python train.py --d_model=256 --head_dim=64 --d_mlp=1024 --activation="geglu" --norm_eps=1e-06 --positions="rope" --lr_mult_up=0.73 --steps=8271
MLP neurons of a small language model. Each row is named by its layer, matrix (down: output weights) and neuron, and shows model dimensions 80-175. Each number is 200 + 40 x the weight over its row's rms, rounded and kept within 0 to 999. A neuron's up and down rows have the sign that makes its largest values positive.
Before each neuron's rows, "fires before" lists the tokens most often just after its 100 highest values on Wikipedia text that the model never trained on.

fires before: " the", " his", "al", " a", " to"
L2.down529,236,222,144,119,179,236,225,176,182,218,230,226,160,250,190,208,160,151,195,177,187,224,193,219,176,271,190,163,252,151,186,199,192,163,218,145,261,156,176,203,162,191,218,167,218,254,229,182,239,169,204,157,187,182,198,138,87,160,245,167,174,176,248,265,276,203,249,223,186,223,248,179,255,197,199,168,270,175,177,258,228,246,209,145,164,158,190,157,191,250,96,134,179,256,208,268

fires before: " ", ".", " week", " all", "es"
L3.down828,228,209,238,158,217,266,283,203,242,182,195,167,170,197,185,187,103,252,243,168,164,219,254,263,117,271,249,265,247,127,203,212,303,232,206,230,239,165,139,244,116,198,220,183,240,200,274,225,152,218,193,232,232,215,165,188,196,284,146,187,185,260,208,157,252,170,248,195,215,186,233,152,252,225,173,239,272,171,254,189,216,126,189,210,160,184,218,213,254,181,213,131,163,174,234,174

fires before: " |"
L2.down511,188,182,181,200,223,164,220,163,200,193,251,147,240,190,134,300,167,150,191,143,197,234,214,207,228,184,143,185,179,180,247,230,266,238,227,175,167,131,182,219,144,223,182,173,139,186,167,170,213,166,251,216,229,177,197,172,252,180,239,163,220,223,220,178,250,106,217,190,148,188,143,194,165,180,200,275,241,189,229,211,224,227,326,208,202,236,188,171,251,212,296,206,199,174,234,209

fires before: " |", ")", " (", "6", "0", "7"
L4.down716,140,205,213,174,196,166,225,216,176,105,160,146,254,190,134,253,194,205,183,198,220,159,208,229,204,230,212,223,203,221,193,158,250,248,270,145,206,148,148,227,252,210,203,198,223,222,255,210,204,102,164,99,148,231,142,204,194,146,227,178,223,137,221,216,207,177,259,211,282,224,197,136,215,139,193,207,264,132,234,159,225,114,206,148,233,276,121,173,184,196,211,240,201,226,169,242

fires before: "1", "2", " Township"
L6.down732,218,198,215,268,224,224,195,229,238,173,301,206,189,174,140,227,136,163,222,170,240,201,159,135,194,255,160,203,150,296,180,167,221,303,208,207,242,211,269,206,164,231,229,179,245,222,171,255,234,255,254,147,166,226,250,193,244,205,171,195,146,145,174,181,226,176,179,189,221,213,231,150,151,183,145,135,191,206,160,241,221,177,156,250,245,217,266,154,179,214,189,250,160,159,214,189

fires before: "1", "2", "0", "3", " ", "4"
L4.down313,210,187,177,223,181,203,325,126,258,147,155,110,172,175,168,206,234,199,197,170,292,114,205,156,200,280,197,237,144,223,183,191,186,135,218,175,245,206,190,170,182,181,144,233,168,155,205,183,268,197,148,128,203,176,255,248,269,177,142,162,237,145,152,126,173,217,147,213,148,236,248,268,168,155,173,267,207,238,203,252,221,213,143,217,151,134,241,168,270,177,218,230,213,185,258,170

fires before: "The", "==", "\n", "===", "In", "|"
L4.down620,255,193,156,207,136,268,231,167,182,203,196,262,157,161,148,217,163,141,226,199,127,215,231,232,133,251,227,267,178,246,186,204,269,291,201,127,183,260,206,220,132,220,204,159,216,251,228,238,192,214,207,170,249,130,201,186,209,217,193,224,221,195,229,230,214,160,245,251,173,183,179,172,147,338,234,203,210,204,247,167,245,206,184,109,162,202,192,178,202,207,153,92,171,233,219,172

fires before: "s", "\n"
L3.down220,237,146,235,258,252,229,195,246,224,226,164,216,253,177,155,229,194,175,234,187,134,261,193,249,209,89,173,238,165,147,186,216,172,163,180,121,193,226,232,146,226,192,247,183,147,233,219,242,264,222,238,184,185,236,152,145,267,222,204,180,196,184,203,252,205,218,176,255,165,239,224,151,210,271,268,177,250,104,196,138,157,157,188,265,231,162,199,160,198,243,141,177,134,151,189,245

fires before: " ", ".", " s", " .", " in", "\n"
L7.down440,193,212,215,167,149,258,116,174,188,220,211,216,254,168,190,200,259,186,145,234,211,200,220,129,207,143,226,173,245,211,186,187,218,207,184,185,199,198,189,161,171,223,180,173,201,191,241,106,131,156,127,228,148,273,229,176,140,177,240,184,85,183,154,204,284,168,162,229,199,295,180,150,256,183,219,170,237,144,176,231,218,201,211,102,189,149,249,193,189,278,161,197,160,217,172,243

fires before: "1", " |", "2", ":"
L7.down708,191,213,254,245,185,188,193,200,128,133,145,175,207,218,236,165,260,117,217,129,168,227,216,226,167,112,166,223,220,209,204,135,174,207,216,222,129,109,179,201,184,231,220,80,271,201,211,154,190,201,124,249,172,169,143,248,178,198,150,194,216,217,143,175,262,210,200,139,162,121,213,156,190,137,229,172,154,209,183,220,112,123,219,229,247,187,226,213,140,172,236,101,198,188,233,206

fires before: "4", "3", "8", "9", "6"
L6.down961,191,167,190,226,166,201,95,216,183,234,225,177,190,233,232,202,170,267,191,228,130,193,211,164,178,348,143,260,209,215,169,269,177,170,281,260,203,227,181,192,188,164,216,217,180,185,165,228,171,216,179,143,210,212,198,243,188,299,143,143,228,173,153,218,275,277,221,222,224,254,197,227,254,190,211,255,294,176,266,214,153,184,233,198,202,188,202,158,223,174,226,137,233,235,272,210

fires before: "7", "6", "8", "5", "2"
L6.down136,213,155,162,165,239,211,174,284,207,245,246,267,185,175,220,212,231,173,171,237,144,186,197,191,152,244,243,223,268,213,216,257,214,194,153,173,201,238,129,198,192,270,207,170,183,255,200,198,210,189,183,206,209,258,129,233,149,220,113,209,214,230,155,189,177,126,156,206,165,242,144,138,239,148,226,295,140,202,168,197,272,198,210,248,166,170,196,198,206,192,219,88,172,156,175,267

fires before: "\n", " |", ":", " to", " American"
L3.down336,285,265,112,216,153,166,123,253,190,212,216,194,194,155,230,152,118,150,247,247,143,90,215,246,166,205,159,161,106,194,239,181,239,152,211,201,208,223,293,235,209,220,218,154,125,158,212,208,179,204,228,216,177,223,200,192,241,198,251,157,190,232,174,181,296,132,186,184,138,170,148,220,175,210,190,180,259,213,238,226,170,222,220,164,165,144,282,196,173,152,188,57,170,172,186,253

fires before: "9", "8", "5", "1", "4", "3"
L6.down248,198,204,192,170,166,172,230,206,243,248,203,241,183,196,166,213,267,159,225,195,222,220,260,204,184,296,166,189,162,175,229,224,241,170,226,216,176,255,186,240,220,149,250,192,278,176,199,210,233,226,156,184,251,135,321,194,256,207,182,207,246,190,285,186,330,161,176,167,146,257,219,152,211,213,179,154,308,200,209,167,213,231,137,168,182,198,260,147,258,129,302,168,184,165,228,214

fires before: "2", "1", "0", "3", " ", "4"
L7.down750,138,162,185,187,197,176,176,234,202,181,217,211,203,206,225,184,194,133,229,232,211,258,221,148,224,251,237,206,229,179,208,268,256,148,200,159,174,191,182,206,199,158,222,214,216,212,184,269,187,214,167,201,268,227,251,159,165,212,194,157,183,199,206,203,290,170,216,138,207,249,155,185,152,207,183,161,296,247,165,231,182,191,157,206,248,183,195,163,211,206,232,0,187,174,227,213

fires before: "2"
L6.down182,153,176,194,210,218,215,208,250,269,222,168,191,252,241,140,187,179,211,212,237,194,257,261,197,159,332,187,252,240,223,225,252,154,133,280,225,200,234,155,139,214,224,244,197,200,278,135,197,156,180,196,211,225,230,282,213,189,248,161,200,184,255,195,205,342,229,143,211,161,182,224,228,208,148,106,205,224,161,161,217,191,185,214,194,226,205,171,210,185,236,264,195,157,227,203,269

fires before: " ", " |", "3"
L7.down639,219,187,190,217,194,204,265,147,195,192,162,192,190,273,188,195,136,150,253,177,152,200,84,168,187,218,156,200,154,243,242,177,184,161,187,225,220,197,178,241,208,204,294,152,149,150,203,152,239,227,135,173,210,285,184,267,166,191,209,248,208,195,155,193,213,215,134,236,210,157,225,133,249,196,114,214,132,247,218,234,199,222,208,202,181,229,160,210,230,220,244,0,264,145,229,219

fires before: "-", "\n", "1", "0", "2"
L7.down828,131,190,124,129,144,233,230,200,196,205,239,200,124,212,164,173,189,196,193,193,238,155,242,171,215,176,203,190,145,275,178,222,274,213,212,207,120,153,231,215,169,190,205,196,223,254,217,202,225,188,206,148,212,169,317,208,127,231,225,215,264,238,230,229,116,155,253,201,236,299,180,127,170,211,187,203,232,234,272,110,142,163,165,182,181,210,224,168,177,176,174,65,220,110,249,145

fires before: ")", " (", " —", " |", "9", "2"
L4.down104,174,168,174,185,81,243,211,183,154,172,228,163,195,149,142,247,220,156,189,204,249,172,160,246,189,233,148,203,218,192,233,260,159,219,178,185,211,197,160,286,241,170,177,256,156,158,148,189,228,223,200,262,193,184,279,185,176,189,259,178,206,170,246,164,112,246,255,155,183,265,143,150,173,184,218,168,241,184,162,178,220,200,201,130,84,226,179,144,238,221,210,217,278,298,223,217

fires before: " |", "″", " ", ";", "."
L4.down35,256,234,177,201,171,183,205,184,224,205,243,170,221,179,225,205,175,247,206,180,207,239,228,261,166,220,202,181,212,192,257,210,116,181,170,277,140,184,290,145,209,217,190,162,167,189,219,203,193,263,207,194,255,203,168,274,179,208,178,260,253,203,189,222,292,166,183,131,136,240,184,210,166,165,260,166,229,211,207,144,214,235,220,181,178,201,220,188,229,233,189,94,242,178,181,245

fires before: "-", ".", "\n"
L7.down520,206,235,231,277,210,215,223,208,216,218,188,211,182,200,218,208,182,227,203,204,225,185,246,205,266,246,183,234,189,158,247,157,78,202,157,257,249,148,195,180,214,197,199,271,182,212,193,196,184,167,162,235,211,188,192,178,200,118,222,195,250,176,192,245,278,243,202,137,262,231,225,195,290,182,228,294,192,263,166,215,214,212,163,180,252,154,226,250,215,261,152,155,172,166,111,137

fires before: ",", ".", ";", " |", "\n"
L6.down692,190,215,176,190,199,141,299,266,187,253,124,213,156,229,188,189,143,212,190,182,148,231,206,236,188,148,154,208,236,204,238,154,170,168,218,287,149,220,196,134,191,210,279,202,226,223,226,216,179,153,225,194,129,238,175,175,213,149,194,236,218,171,223,183,264,204,182,207,237,243,195,208,213,158,97,217,273,168,233,138,186,235,192,218,212,122,264,223,221,184,165,255,208,208,203,215

fires before: "1", ".", "7", "6", "5", "2"
L7.down577,193,213,203,246,191,210,206,186,226,214,237,229,171,141,211,272,225,165,172,235,205,268,251,192,187,103,201,219,261,142,163,123,142,200,170,189,218,244,167,214,236,225,84,208,212,200,233,145,188,197,194,144,223,217,156,184,238,146,175,213,224,152,300,178,45,207,179,176,145,197,206,164,182,180,262,165,196,249,176,251,214,135,265,220,215,240,168,227,172,184,195,310,162,216,159,183

fires before: " |", " (", ":", ","
L7.down158,189,253,172,262,166,187,265,226,161,178,201,182,136,236,198,248,188,208,257,192,155,233,146,146,168,216,191,192,221,162,160,203,166,142,239,195,96,222,222,210,170,188,192,225,251,139,199,129,239,146,254,202,179,181,165,233,144,269,198,236,183,208,178,248,264,163,129,243,214,194,207,217,255,183,189,112,253,226,257,199,136,177,122,202,198,189,231,196,204,183,79,166,219,153,206,273

fires before: "9", "1", "7", "8", "5", "6"
L6.down728,261,164,155,241,218,191,257,135,217,158,179,234,227,193,215,239,196,156,243,165,206,191,149,147,213,283,212,216,278,197,112,214,182,240,251,210,177,235,247,277,157,198,258,232,271,267,191,175,278,159,216,241,151,182,175,206,172,126,158,176,242,121,157,238,189,229,206,227,205,154,187,185,161,185,120,191,172,274,235,218,163,226,190,141,197,317,179,198,149,248,170,275,168,216,204,167

fires before: "\n"
L4.down384,150,225,196,168,209,213,200,203,202,198,207,177,284,191,248,190,121,214,174,210,248,160,220,190,181,214,203,217,253,168,191,266,108,137,197,194,192,278,240,215,196,172,302,186,153,238,206,214,187,235,255,233,173,189,180,156,199,222,197,148,209,193,296,203,258,208,188,181,210,178,220,135,240,170,179,221,222,235,252,182,196,201,237,196,225,215,240,196,166,216,198,188,150,154,207,210

fires before: "1", "3", "4", "0", "8", "5"
L4.down648,199,266,209,251,207,218,172,176,224,137,209,169,208,186,158,163,225,203,225,283,209,236,145,228,181,177,212,164,187,214,220,207,187,150,184,217,262,207,249,224,209,271,168,177,224,165,194,228,166,219,216,220,162,162,129,167,228,221,170,191,226,135,247,218,168,208,197,187,227,172,188,221,248,136,196,218,207,199,196,259,278,176,250,137,212,173,222,252,185,226,160,226,254,246,178,153

fires before: "1", "9", "8", "7"
L7.down1020,235,162,223,178,173,197,127,214,185,268,180,168,194,171,201,184,251,191,159,209,295,131,224,137,212,194,220,259,250,193,235,243,173,166,139,155,199,131,234,269,209,225,223,245,280,250,135,162,211,198,212,224,190,185,241,266,141,141,146,282,241,252,216,266,217,134,176,159,224,186,197,167,253,176,158,282,155,231,215,156,143,177,118,171,146,213,254,160,157,165,161,185,159,176,194,205

fires before: "1", "2", "5"
L3.down173,179,200,205,199,250,264,220,126,281,194,267,149,183,141,194,272,211,145,156,228,249,277,276,210,218,241,204,219,193,253,177,199,258,251,289,220,179,206,171,216,189,190,123,166,278,179,208,224,203,197,236,212,221,205,208,187,162,128,259,178,165,203,258,206,150,219,248,155,206,195,253,148,223,173,151,251,246,158,240,161,202,244,206,247,186,209,199,195,197,150,206,247,243,201,163,177

fires before: " |", "\n"
L3.down940,173,160,191,177,160,220,157,157,187,139,190,194,171,172,193,164,250,201,176,202,223,169,194,177,236,177,196,231,221,182,112,184,211,114,155,199,219,264,211,210,158,156,196,186,133,247,120,164,215,258,97,215,171,244,235,153,193,187,169,142,191,175,306,165,357,245,226,187,238,245,296,198,268,237,168,170,186,168,148,211,210,266,198,205,143,179,239,269,189,209,209,183,173,201,164,222

fires before: " ", "ters"
L4.down475,214,197,179,194,109,211,240,182,210,169,187,210,211,202,237,231,155,139,224,139,192,147,224,200,288,242,206,165,180,180,237,199,166,128,147,220,282,241,214,199,183,132,139,234,222,210,179,173,222,168,244,234,238,272,170,230,194,213,215,296,184,205,171,156,159,189,76,160,156,234,176,251,247,137,285,276,285,228,282,236,200,252,175,162,154,224,177,215,232,169,193,286,142,250,160,181

fires before: "-", "\n", "|", "="
L7.down570,201,198,140,196,269,206,168,164,276,224,256,233,176,197,173,230,232,262,224,251,223,202,162,261,167,240,195,266,145,118,161,201,248,250,171,179,231,248,188,192,130,208,184,247,230,172,237,222,234,182,252,237,185,244,251,176,210,212,170,197,263,264,200,192,292,182,230,221,219,187,107,240,243,157,214,254,129,170,155,188,218,196,201,246,257,220,212,200,177,228,263,259,200,160,173,187

fires before: "9", "0", "2", "1", "8"
L4.down916,245,253,245,237,232,223,205,188,130,192,312,254,166,207,111,189,170,223,204,212,178,192,245,241,196,232,262,140,187,188,237,212,278,210,184,174,242,124,272,141,125,148,208,145,174,186,217,238,251,177,218,208,173,206,235,203,154,199,131,243,165,207,195,160,118,95,197,179,269,229,134,175,237,190,232,109,196,269,186,174,221,234,198,180,143,253,294,237,190,219,231,115,150,215,209,255

fires before: " |", "\n", ":", " by", " also", "=="
L2.down812,226,178,177,140,175,241,224,193,219,202,182,109,181,93,183,228,201,191,174,209,226,219,152,225,193,249,216,215,128,206,195,162,235,138,248,169,230,186,231,211,163,249,95,156,279,241,194,237,198,219,223,183,214,168,250,241,239,224,189,186,229,193,212,188,303,178,210,176,211,199,210,240,231,182,175,172,312,130,198,181,211,212,215,239,218,148,178,199,138,246,207,0,232,196,185,243

fires before: "0", "1", "2", "9"
L3.down597,149,206,243,280,244,177,172,203,211,193,151,161,196,248,144,268,258,157,273,182,234,197,185,187,268,130,152,197,161,238,220,229,133,131,162,188,259,245,277,223,163,167,172,127,170,225,265,212,180,131,267,161,176,233,150,257,173,210,151,139,211,243,249,215,139,181,180,209,226,198,166,252,204,167,202,186,238,265,204,251,169,195,197,123,258,189,243,197,176,271,203,217,156,212,242,244

fires before: "1", " ", "2", "3", "6"
L7.down298,163,229,246,253,222,185,272,216,240,215,217,191,171,201,189,300,169,211,273,150,187,243,237,280,253,116,133,181,157,183,223,319,247,242,217,191,153,162,241,215,186,133,163,167,145,160,179,211,130,150,154,136,199,162,104,184,271,215,163,267,197,187,281,209,182,141,190,194,223,206,256,210,223,199,254,195,232,229,230,211,194,101,184,175,194,213,174,228,200,161,172,200,145,237,234,163

fires before: " is", " was", " were", " are", "'"
L3.down809,193,228,186,200,173,125,120,260,205,148,128,249,234,254,145,144,201,265,212,125,180,106,198,171,159,186,226,121,264,220,187,214,188,177,178,140,242,227,204,178,227,188,247,219,177,238,266,166,166,218,264,157,156,191,213,210,282,195,135,182,240,208,157,191,291,229,229,227,237,182,172,227,181,158,253,182,261,221,259,137,158,261,154,169,236,160,279,257,203,263,189,132,275,230,160,268

fires before: "2", "1"
L4.down1019,220,214,210,215,230,227,210,201,184,159,182,202,249,193,270,168,225,271,178,228,225,164,125,134,277,243,238,176,89,202,182,231,208,267,224,230,204,228,166,188,166,193,170,159,218,198,187,171,214,244,211,200,178,199,229,178,158,173,196,225,149,183,248,220,300,188,208,251,194,187,249,189,201,233,170,237,232,184,291,151,151,241,106,241,169,243,200,207,171,196,169,152,238,129,224,189

fires before: " |", "|", ".", "\n", " at"
L4.down962,195,171,234,260,241,110,158,229,171,202,173,206,247,77,181,228,188,186,158,149,216,211,195,249,205,187,228,212,219,223,225,191,232,193,251,164,167,130,142,186,206,242,183,231,165,217,164,286,174,170,175,181,153,191,222,184,217,190,281,154,179,205,194,215,112,232,221,217,170,139,99,188,193,165,198,200,123,137,165,172,194,178,228,121,253,168,185,225,252,242,312,234,207,207,173,225

fires before: "-", "\n"
L3.down376,158,201,194,233,163,172,184,190,210,166,287,225,252,217,286,157,192,263,159,224,158,227,147,289,205,232,237,204,208,211,215,241,196,190,245,200,221,213,166,239,247,216,197,255,172,181,189,190,253,200,205,239,195,191,253,101,204,206,188,176,260,282,178,171,220,193,238,191,173,264,202,171,248,207,159,231,228,162,184,214,212,206,151,170,205,134,226,231,217,234,160,308,170,166,208,221

fires before: "-", "\n"
L2.down194,203,212,185,195,199,193,173,175,150,215,173,211,171,237,162,155,184,200,142,133,160,169,244,222,249,272,229,233,208,217,131,258,199,191,164,133,199,223,260,102,163,226,237,225,147,210,133,262,221,232,177,152,157,215,211,191,201,149,178,179,169,193,234,209,250,160,163,224,188,275,183,235,221,178,213,195,324,262,218,192,191,183,283,150,221,236,299,180,223,233,224,207,245,140,199,231

fires before: "6", "1", "3", "0", "9", "8"
L4.down65,180,162,184,225,174,222,142,235,176,268,218,206,160,244,241,197,269,204,204,161,233,139,249,187,197,90,239,254,212,125,200,230,214,248,169,153,210,131,231,171,249,182,214,182,218,192,181,215,150,175,151,232,234,210,211,172,188,130,194,241,140,174,223,175,282,204,168,213,154,182,198,147,229,189,181,216,250,196,217,176,200,174,275,222,210,208,187,276,195,222,298,203,102,175,230,229

fires before: " |", "%", " m", "1", "2", "3"
L4.down90,221,199,178,250,230,199,202,271,240,231,219,218,270,216,190,169,180,174,176,199,157,287,219,224,194,251,214,211,232,168,230,140,193,216,196,233,208,87,235,249,149,195,259,259,222,154,192,166,238,229,202,168,152,212,249,246,219,217,170,81,183,192,201,161,198,192,284,188,200,245,211,134,185,216,124,199,222,169,244,260,211,172,273,218,187,186,180,206,202,122,227,208,164,175,228,270

fires before: "s"
L7.down873,202,229,173,170,186,232,181,246,188,208,220,231,201,235,240,153,222,197,246,135,215,252,243,156,269,178,238,171,243,194,151,133,118,114,205,187,193,214,245,161,163,221,190,137,290,204,194,213,229,225,180,236,145,175,250,201,210,152,271,212,220,230,164,158,179,229,243,216,231,184,283,266,190,158,178,183,138,190,227,160,210,239,180,290,160,211,260,211,214,248,230,192,173,143,213,294

fires before: " ", "\n", " |", " name"
L2.down71,211,234,166,214,126,157,124,249,199,233,215,167,190,174,178,239,185,212,241,183,208,207,257,207,148,205,193,192,211,208,209,241,289,291,192,141,189,255,274,219,178,160,143,263,180,170,217,208,169,260,193,170,236,226,194,130,240,211,183,162,265,179,257,170,254,206,295,210,214,207,222,232,195,105,349,206,249,283,201,195,233,198,186,178,185,222,185,206,286,170,173,254,156,131,153,188

fires before: "1", "2", "4", "3", "0", "6"
L3.down242,174,246,262,197,159,233,233,252,156,233,195,176,190,240,228,153,256,164,175,174,202,174,250,186,189,246,214,160,234,248,136,205,152,170,263,195,205,208,198,238,231,272,159,232,241,247,174,184,213,268,288,202,214,198,251,183,201,230,221,179,179,139,199,228,213,119,227,213,158,87,238,185,210,165,212,157,171,212,197,216,200,138,194,240,257,207,251,149,175,193,181,164,185,197,225,183

fires before: "\n"
L2.down841,235,238,186,222,158,246,266,249,255,303,260,142,200,260,226,184,136,254,127,208,220,193,213,271,183,225,185,170,193,211,214,224,221,283,171,200,223,229,194,181,107,219,267,197,193,280,221,255,202,165,272,245,219,214,175,141,193,189,225,222,237,202,188,224,232,232,212,173,222,192,186,154,205,221,97,239,157,183,167,125,185,125,227,165,160,228,215,218,168,129,143,150,147,197,234,194

fires before: " in", " the", " by", " a", " ", " an"
L2.down725,183,202,170,245,192,209,193,219,180,183,195,175,235,220,195,169,197,206,221,218,194,243,215,180,211,257,220,152,167,242,175,178,198,170,238,158,228,212,208,191,178,175,325,167,137,218,240,252,263,183,189,182,224,185,217,160,193,136,154,230,259,212,174,190,470,198,190,177,147,281,203,217,239,229,233,212,310,145,143,169,217,247,181,157,208,190,204,152,149,273,198,92,240,169,193,208

fires before: " ", " the", " his", " December"
L6.down550,240,154,190,166,160,265,192,166,228,161,173,175,187,201,113,229,219,161,229,194,187,187,116,177,243,164,212,115,243,204,190,219,223,199,229,117,274,174,185,215,179,172,220,207,162,239,150,185,184,120,261,149,201,218,235,240,171,160,178,221,194,219,215,163,266,156,166,197,246,151,218,222,228,156,203,119,214,202,353,177,189,247,191,199,186,215,226,157,193,280,212,100,230,165,143,154

fires before: "1", "9", "2"
L7.down686,180,268,210,143,149,232,187,212,244,139,265,170,181,202,258,253,187,228,197,143,246,133,250,184,234,285,194,182,239,170,250,221,172,189,214,216,163,219,207,147,194,236,180,157,174,206,187,302,172,253,278,270,201,220,220,174,177,135,216,234,252,123,210,223,280,142,166,136,183,203,194,163,239,135,174,237,133,249,234,197,219,120,157,171,192,202,209,153,214,248,207,177,209,144,145,251

fires before: "==", "In", "===", "On", "\n"
L4.down400,197,175,211,158,155,237,223,142,238,156,204,223,169,137,196,198,167,129,147,150,231,209,117,164,239,212,153,261,189,234,174,147,237,174,134,242,244,133,189,278,165,249,141,188,310,182,196,231,239,126,144,190,210,119,168,192,209,217,105,197,217,171,212,154,218,233,178,208,156,221,239,190,215,162,243,231,234,190,242,223,234,142,182,172,238,228,180,221,280,277,190,87,178,119,155,207

fires before: " "
L6.down546,222,195,161,262,237,223,177,183,199,176,213,202,156,266,210,228,155,290,228,194,150,211,220,199,170,218,203,267,164,158,235,237,207,165,187,238,239,146,231,242,226,218,309,281,211,226,289,245,166,207,188,200,182,207,178,264,140,200,222,198,218,214,244,188,219,183,186,153,175,211,196,170,172,219,159,167,199,269,261,177,155,126,228,220,165,248,220,266,198,196,152,56,171,202,247,254

fires before: " ", " (", "-", ":", " |", "ur"
L2.down999,246,250,169,142,213,186,207,226,148,243,180,204,216,171,172,167,124,179,190,245,154,274,224,214,181,138,201,193,190,245,222,139,301,250,201,192,167,213,262,234,168,198,228,181,112,208,225,254,170,224,193,281,146,197,200,136,173,144,261,194,159,174,268,211,276,154,224,190,152,242,196,188,179,200,242,248,230,208,180,237,175,187,216,131,219,205,206,238,290,175,195,105,106,139,157,248

fires before: "\n"
L3.down239,173,204,202,106,198,231,156,248,197,193,229,161,198,273,207,186,166,249,180,236,208,182,169,225,167,166,247,255,198,174,182,268,155,107,176,196,133,220,187,128,123,197,289,199,187,257,141,163,238,140,235,148,180,188,243,225,170,195,194,154,256,140,209,263,143,225,236,222,222,177,162,256,225,210,182,264,266,199,165,243,151,130,240,140,155,167,189,207,193,216,143,240,206,196,232,233

fires before: " |", ")", ".", "\n"
L6.down86,153,266,203,263,192,222,214,206,233,241,198,236,210,178,157,254,252,143,173,180,198,221,200,247,203,90,223,150,201,195,154,147,185,162,214,190,187,179,183,214,156,213,210,207,211,200,172,234,193,217,220,167,224,186,148,217,247,193,196,205,248,183,265,288,215,204,167,237,216,247,192,215,164,179,203,209,74,203,165,140,219,151,225,207,169,190,213,261,165,177,222,247,133,203,208,218

fires before: "-", "\n", " |", " ("
L7.down619,227,192,159,232,162,202,250,208,155,211,256,187,204,194,168,251,208,234,270,197,222,225,163,287,217,100,222,223,121,230,178,211,264,143,219,185,232,276,291,202,174,191,258,239,147,232,244,182,230,181,178,209,225,194,226,167,185,148,263,242,193,183,278,186,194,218,193,274,151,204,232,214,213,225,258,211,200,259,159,190,151,210,193,223,201,167,231,172,239,182,131,210,207,208,187,270

fires before: "-", "\n"
L3.down0,159,139,99,279,169,213,230,132,229,204,214,247,183,213,209,249,153,207,198,183,222,202,127,192,167,109,210,158,192,158,222,238,175,115,197,154,146,197,140,221,210,188,141,232,201,200,222,133,183,240,261,152,207,189,232,193,198,245,170,240,183,113,215,244,114,203,233,259,249,238,125,223,129,160,175,276,226,246,224,259,202,155,234,192,134,212,196,174,262,154,185,185,181,234,56,175

fires before: "2", "9", "1"
L7.down105,273,238,201,216,188,181,268,220,216,303,258,274,168,244,221,135,218,243,192,206,205,227,201,226,179,219,193,124,162,191,235,230,183,213,178,267,144,234,193,190,279,200,239,200,229,252,178,191,191,241,255,231,230,136,273,159,251,212,156,200,175,298,146,197,269,185,187,204,197,275,166,191,196,140,118,194,163,241,153,161,182,183,221,235,180,232,212,244,175,264,166,112,188,190,220,137

fires before: "s"
L7.down166,230,178,232,193,198,264,197,214,160,225,236,185,139,257,197,171,227,284,207,113,184,207,184,176,280,304,200,220,238,109,194,161,251,244,250,172,200,225,176,236,232,224,150,164,257,246,207,201,210,238,219,236,245,194,169,222,247,161,278,250,139,187,176,196,140,184,130,143,210,134,186,206,172,161,224,232,194,104,186,161,168,178,250,295,114,163,204,137,206,227,184,278,212,217,196,130